Part of a small language model's weights.
Training: a variant of Muon for these matrices, 592M tokens, 4762 steps.
MLP neurons of a small language model. Each row is named by its layer, matrix (up: input weights) and neuron, and shows model dimensions 0-255. Each number is 128 + 24 x the weight over its row's rms, rounded and kept within 0 to 255. Numbers have three digits each.
After each neuron's rows, "fires after" lists the tokens most often just before its 100 highest values on Wikipedia text that the model never trained on; "fires on" lists the tokens most often at its 100 highest values on Wikipedia text that the model never trained on.

L6.up349:127142145121154133109105155140139142158152121151108103141122098138129123134119122113125120124147141067148109126146108112114077118167132167095124150171152123117126132136132174154110110100096100121138125154158139180074117093127103155106102139128137158160121157179124124126108113122175114181153156102147092113117128080123145100098115175122143142153116062192144140149141078139164119140133129069125112111134106148115098138170118153133155085129130079112142117138127103089108149120170146125116128092087168091140081135117120081129127086176154146104153110139145192112147118129162158116143125160140176116138111156087116136153103130123132113145144136148111118120125145148123109105105122130131136136095146066116115125133131110134118156136091114163139110109137135146122122127165140
fires after: ".", " |", " |  |", "\"", ")"
fires on: "\n\n", "\n"

L6.up144:122115101133105105115135098170150120102121145122092161144116135167131138110133088157130122108114126114122144106107153100125097135100127112131135065149089116130156115165087106154119146105167101088129125105120124136096117111143114149100213172155150135083128173110119162134117109139101124164123111075158173164140114120139090106114123138106142116126085121136091194100122111108111152123118164080116129122140116133131185114121144169094136103128162133134095152150118122106097169130151164181132138117122126158141134151093149173104088171141114169104161110140145135128170169126108137123104128150135162160117079084132172107167118140122114148110131115130150166098102115144122154116149116133127123111115127134153128115151101159125150143155157116104134115125129129152151105148144134
fires after: ".", " |", " |  |", ")", "\""
fires on: "\n\n", "\n"

L4.up83:130116114120112114146102155074157136139125115157105120127086130123159123111122076111172123152110141164151161177128119147160128149107115134168129140120099120106108126141145124134103125106108104134111154128098093144136156116099078144131115104106113110118140100160158121142127120140104103104123130145121099132149162151124113104126150066105118167110108164104101122112146117106158096149102168098154138127100144138153128140153134162126120107139182122094168133099134133151086118109127159165120141133137114134105148119110150129104115075096109093155122086079148129185153134130151109090129112114108170118144136151109184131126141139100170196129119114139137092089130165148142112121149108115137158127130110128121154166117138146161151119106078124114097169101090191090175111148108143
fires after: ".", ","
fires on: "0", "3", "5", "2", "000", "9"

L5.up280:152145136108136164123134169120120117119125145126131163053131129160106112117108089102113147160091145169147094169118104097149102110084135136100158091109127128153112136105124151122107161154135147130103117111126129135118130147119138116103104183092138121112169078138093155142136136142168081137160119085105094151113126124156132128116140159141129144103101135111120153101104078122098101138150118100104154129142098164136137145150150167089118147158154095139116122166118133119139116127101194125123102132154097112108091107128117127142112153051137166068130150145152157120121140128140171084130183162147132130124121103178132134132164063140104148138149128144137112138150137141122154110100128152129123103152136162128135142135111104149095146158138110143126135161120151069131115131143111
fires after: " | ", ",", " in the", "–"
fires on: "3", "5", "4", "7", "6", " early"

L5.up451:131138130084139111138088131139158129124130099164101117132169108103132118091149107093114140105133134124149145133119160131124117150115140120132116157133118133152126155113174101140127154111091091105101174149170099119145139107134085110120125118115150166112155089149164141136091083161128140118123119145136106159132139152145145121095148110105163120122133100128159155160092121114147099176109149149100108143094141133115144160165105110168125101147114085138191138093140158186183150119125148118176128139114119164134147099144168164075101125119137111094126105128143124152148138089133109147103136151113119072157109130171121133142101119140124160167137121114172119098112100132126156089084130125120129108138107089131110145166069166162131150129101127126127098127101113118124060125141103
fires after: ".", ",", "1", " | −", " | +"
fires on: "2", "1", "3", "7"

L2.up229:146123100131144132149129147076124116117123134115136140124119113167130127164123143113125103078067111129111145153158109134100098102126144156099149141128117141120139099141127149141138150145154131138111116107129120089108166119134153158127127105113097085155118130144142119160156113132114114149136089120118158118098137116138157158107113132135123122145119146106141104131125150121089063143110122171076124148126134132120157129170099124123145107150127154149100142128158152128139135113111103137109121103087161181167157139134116162130146082190117063144157117143126145103177135127108134138110098139167133118126121174155125119115153101136144054175179139181128106145131158134118099126129116100139136154124095143196112090136132107116169178097098121128104141143150077133090084079118119
fires after: "In", "\n\n", "\n", " In"
fires on: "In ", " November ", " sec", "I", " September "

L4.up502:121085147128116128164106135087135088100137141104122132121173119109110101142151109096142090139114130131130165150132100154103138124131104175128140167130080152135146113106148104088092126162133100102135153131101120125088123137140080135146125171109102134132146153169121146127133113162118093159125128108122161128142156148123094118158124113128098073133142152144116128080104153123152126152164147149116152077106119165122135202152076158126130156142136137158140132085149133147112138077113074121122141138125137178118145100144140114136125136143137118120117107166108155129168127113099122102132095116122134100135147115120151132146179084117149125121139103159118093086155151089155079117135119137091183116118129123142155132089103107103186140142115175173153125121109125141088110107117154
fires after: "\n\n", "\n", " '", "[", "-", " \""
fires on: "T", "M", "V", "N", "Z"

L4.up496:141074147110121132121081095134099097141111155149084095105087100157093155133114082102086108101155092087147114115078118161129133163186095108146129113136126124123130176166165139124139135139156128101127165133132088115096117117195147085131139154149113097128124099149174091155124104092121153145146088141136169126148148111098149129110108120137110113136122138139104132120138143146114167122133144112146117129140108116143142117143130116134111146147177117136149114157160127114102087122163144159122126128125147078146127172114106144151139140121095141078132091124141134145117106176153121104098116137171141143120187127143121135121148165158141104129131127117142133149109111129159125142131145088151144100135083188109150095101146152148161140092145135141083141133132142149177156126097120
fires after: ".", " |", "\"."
fires on: "\n\n", "\n", "al", "ural"

L2.up80:143148086170150110125132115160096179095131086117127121096082120111117112114148162140123123164101158128173141110119132134140137105145126142169138145103116113122126106140125123132144151150157107111137095137133110170132142087106146123098130103136167155136117093145148116120129142131171145134143140170108155072081095100167147132096148100062145140120093103162115120149119143157138130112148125111137113145149132128131177158072115112121139100131148112137108125146083127076153137120123137110149181130137098110090151086132116129135170147135126148148144093128128153101153100120132120107173105145161147158088164121147087120137143159132103084158079132134143146147148146115110150080167136125149120089086121082135124100145136110163142123128147128145137096134140167085110120066122153
fires after: "1", "0", "3", "2"
fires on: ",", "-h", " | ", "-l", "."

L2.up347:090102113101121135147137136109098138154138145110162169081102130129111165173133106102177149154116134149082150142117112100146124129123102112105143141121091119122164129125146097133115124164167070138128133089142137123130160117134127110136114119103143147158146148110106135148129104123145127172117082083123155139099102108165155135131160138105123083148140135107123130138120141128134133188109157167152112059155112127140116141142099079077099103145142167116123143132127119178143106110124081163128155147127133175148165122142122162092121108093117154137157144144100149147150124132119133096118104136128105136143129115167159165158145095174103121131141143155150103119137154120147064123176113101122102148082124152147086150100094079117123113133100148146151145140160094094117109126149139
fires after: "\n", "\n\n", "\" (", "["
fires on: "S", "G", "W", "M", "E", "F"

L4.up104:145114152101109127103114120147081092140124163097155094134116141149133097139173125116131094125151101167159114140135101106135128134109185184102147130159116144152138098129147136118131092148101106121096125144134126164118128125142144123116158140091110103086133151139136142163107103126146122142144121116140105168177126134139141094128115165129139097140173172118090174121139126172165112156143106137128153138147100131122157164119091107122120101158125096105074149123145125100132174124163141159129084102138135087120151137172141170098109174127152106078086124156139128153156109173105097128149111104115147088103118139079119106155115147110170119105157144144127095134149145130111141115126083122175121085140091122086115158078107153126095130119103106097127141145146102109124126126116147
fires after: "\n\n", ".", "==", " =", " ==", " |"
fires on: "\n\n", "="

L6.up107:101158139149126142088096104135090135110122111136146124160114102143111125128176118126120133084187110104144159120108131122150127146182139162120098168145114103115129114126122117089146117160156097148098156141122137168127154106143104147128162133121151097126110159129115146137108051073137116155125130098142109156158131097112131123093107119124113168136134156100075135160157104148129104138136143066129146107132075112152140129121138138145150129149146145163115132144136122132145167116183146141158121073146138137101118147143115154128113099153127105132170116139120162120165115163168144128082121120151136172143112169124135105190141151137137117129161128149145132068119152148103144087110110104127106060157107121147155104147094134120106116091142087107145133121096146128122101097121139
fires after: ".", " |", "\"", ")", "\"."
fires on: "\n\n", "\n"

L9.up244:114121124100128106111150120123105130083068118155123128097170153110100104105117096085060114136067065122148130119119122077160118101109130166121152093100152125188133113134139155179157162145070138119128128175162150114121156160139120153156141093105117115133118102167134126147130102129112092117129131106131124142129118120161137124120137143122137138106124118174164118109119137112142120158122137158128132174123134141138085121129134117121131103172119144116135103121117116138130148140163193121160130126143130135154146139124103124146147147150159115066111144139083152158157153154150117088097097122198143090145106117154138112183123143127110140125109115108136150109136135149116163106098135105150112159140129085088161137149103129132124166104127103131110123130128091100128118162101167
fires after: ",", "3", "2", " | ", "1", "."
fires on: "3", ":", "6", ".", "4", "5"

L9.up225:125114101112123093164135125133162090105073129112121140143129130122121141122118117112095189095107125074146125120086136097117146139151120143116111097138144168125123133125160175129166140131100142104109137171123181114098149124130129124135108130112122181131131095154130093147125111125115083179143122182113135142132083109143160149146105135101108159124135153134142159109088168145150117116072142118202122126125147154166126085105101132089120107151127119120128167158113176148144126138136118113157118134113089110131158151112180098112095114134130103096128115152136097102158154130124163114093112131176146085088110138141144129149121117127116110126138129130144135136113130148079130065126075118129087124161102127111162175132128144128087142093128133159122145136118127132160144165120163
fires after: ",", " | ", "1"
fires on: "4", "6", "7", "3", "0", "2"

L6.up213:142133150153131149150118142145137120121038103142122106097120111094141112135135145097097152122154127091135102098109107100163097126111147166142116137104142118121139160127146150128168179133112109105122145152115108090113176151047114148163135168170072178151108116176141108174120121122152119121141122129118180129087137096130151131105111134129094150138163161114114119095137141143152126177132178134147131101125145161139114138104167140123162138142086134121107115135117155134140119129135092110122130136119093118169136121132132097145120148127137113095107124148066147094128136154119148138098130148132144150134115102131140091171152077112169151091129127131104126121119134165107154111109108133150099187100100119081114097138132100146102152092131121080123142144140129110108109150125140
fires after: "1", ","
fires on: "8", "4", "0", "6", "5", "7"

L2.up361:110125162150122110160141112137120121095126154141137118146115138079107088119126126120154156130094135150159120132107090124119159132186106121141131112109156113118164102123158130154103159159162081117142083094139125093108110133130128137116161157124158088119116139162148172120133124185153151139125108124139176149095061112104109112167141150135103092107181119167098152140134143161135161142171150113177137111158129124133159143131099104140117131152132107104084089117118106122104167145153137098135129116159154131170147083122168118086091143116127132129140150124112142104089106127100091131122134147105110142129126120137137128108094115125136115165141145140123095158153129127148173112099127116145081093095126130158134154145082067140115130121157148177125106135145076142142161128157165
fires after: "3", "2", "4", "\" |", "°"
fires on: ":", "\n", "31"

L5.up462:076097108122093141099133114089127097120142159121077109134146126142159099127136138132142092143164128113104147114154099077162151136143146146141170139137142103125157140121125129146114104121102145150171119089104129153113128111093165133146109164162151100151085129177097115107113157131127129108142122183099099103099148138129107126130107127113132109137183125129131173077132101149103133070176152151084158159093117141125176123113156065136132115141111097148110123122158172113101130112153101129151056158141089106133139134126142109124167096133155145100153144142151126124137092108170125156137131136111118131153102116121120157158145135108108136112098129090103085130157117172125148184108142137150157143164115121117133137099096143145148139166132087130132126121106155143128147137107118
fires after: "1", "0", "2", "erbai", " The"
fires on: "-", "–", " club", "j", "ark", "emb"

L7.up504:146086116105163112137121102145118163144157087150101128106122141143102088112141129154166121167119093137133142113146130081121134133123125149133149112155137119116124146106100105110133125127142137122107072139144133159155157082118134120132136137127131135101109151181126161117127146139108121127105161111104119155086136130130132118123084146099106119127108113034154135079143151134099097144153137103095143120187106126148115137118147128122099114139124126132171120162164109125112141154118126127121151108092134146085137104123167103105150145160109138079147142195125145096127123138105151140103132103108121130132121062146131162089126131135107127154084139101089155146120116091175104110197125164147068133133183144140141128144157121116125154085110133112104103151172143142158116160111143
fires after: "3", "6", "4", "2", "1", "8"
fires on: "–", " | ", "n", "isc", "-"

L2.up145:101117095162124106127112115152151186176132122131136167116117119148141200135150106141099125096098124085159148125156120143136121108179129149114165134113140127136127105098143165140116119090185110166148125132185086108176120133133116162136131101112134115113124095133084133129123156122141114148104079108105124138105106135140130124110121169103136172129118141097132139108121142109134095100129094122134073113167099129124144138195132165134153140147111149119153109103148074121106109105105101123146132112181131135116124141124080100100104094122150117105152126113158161142122117179134161125068092066134158116159123121135129169113165107154134146166135101153134109171133106145140150150163102130110143136147110151125111114099140150090157134115119147122151107139124147153113107123109155
fires after: "In", " In", " On", "On", " |", "S"
fires on: " September ", " August ", " November ", " January ", " Apr", " May "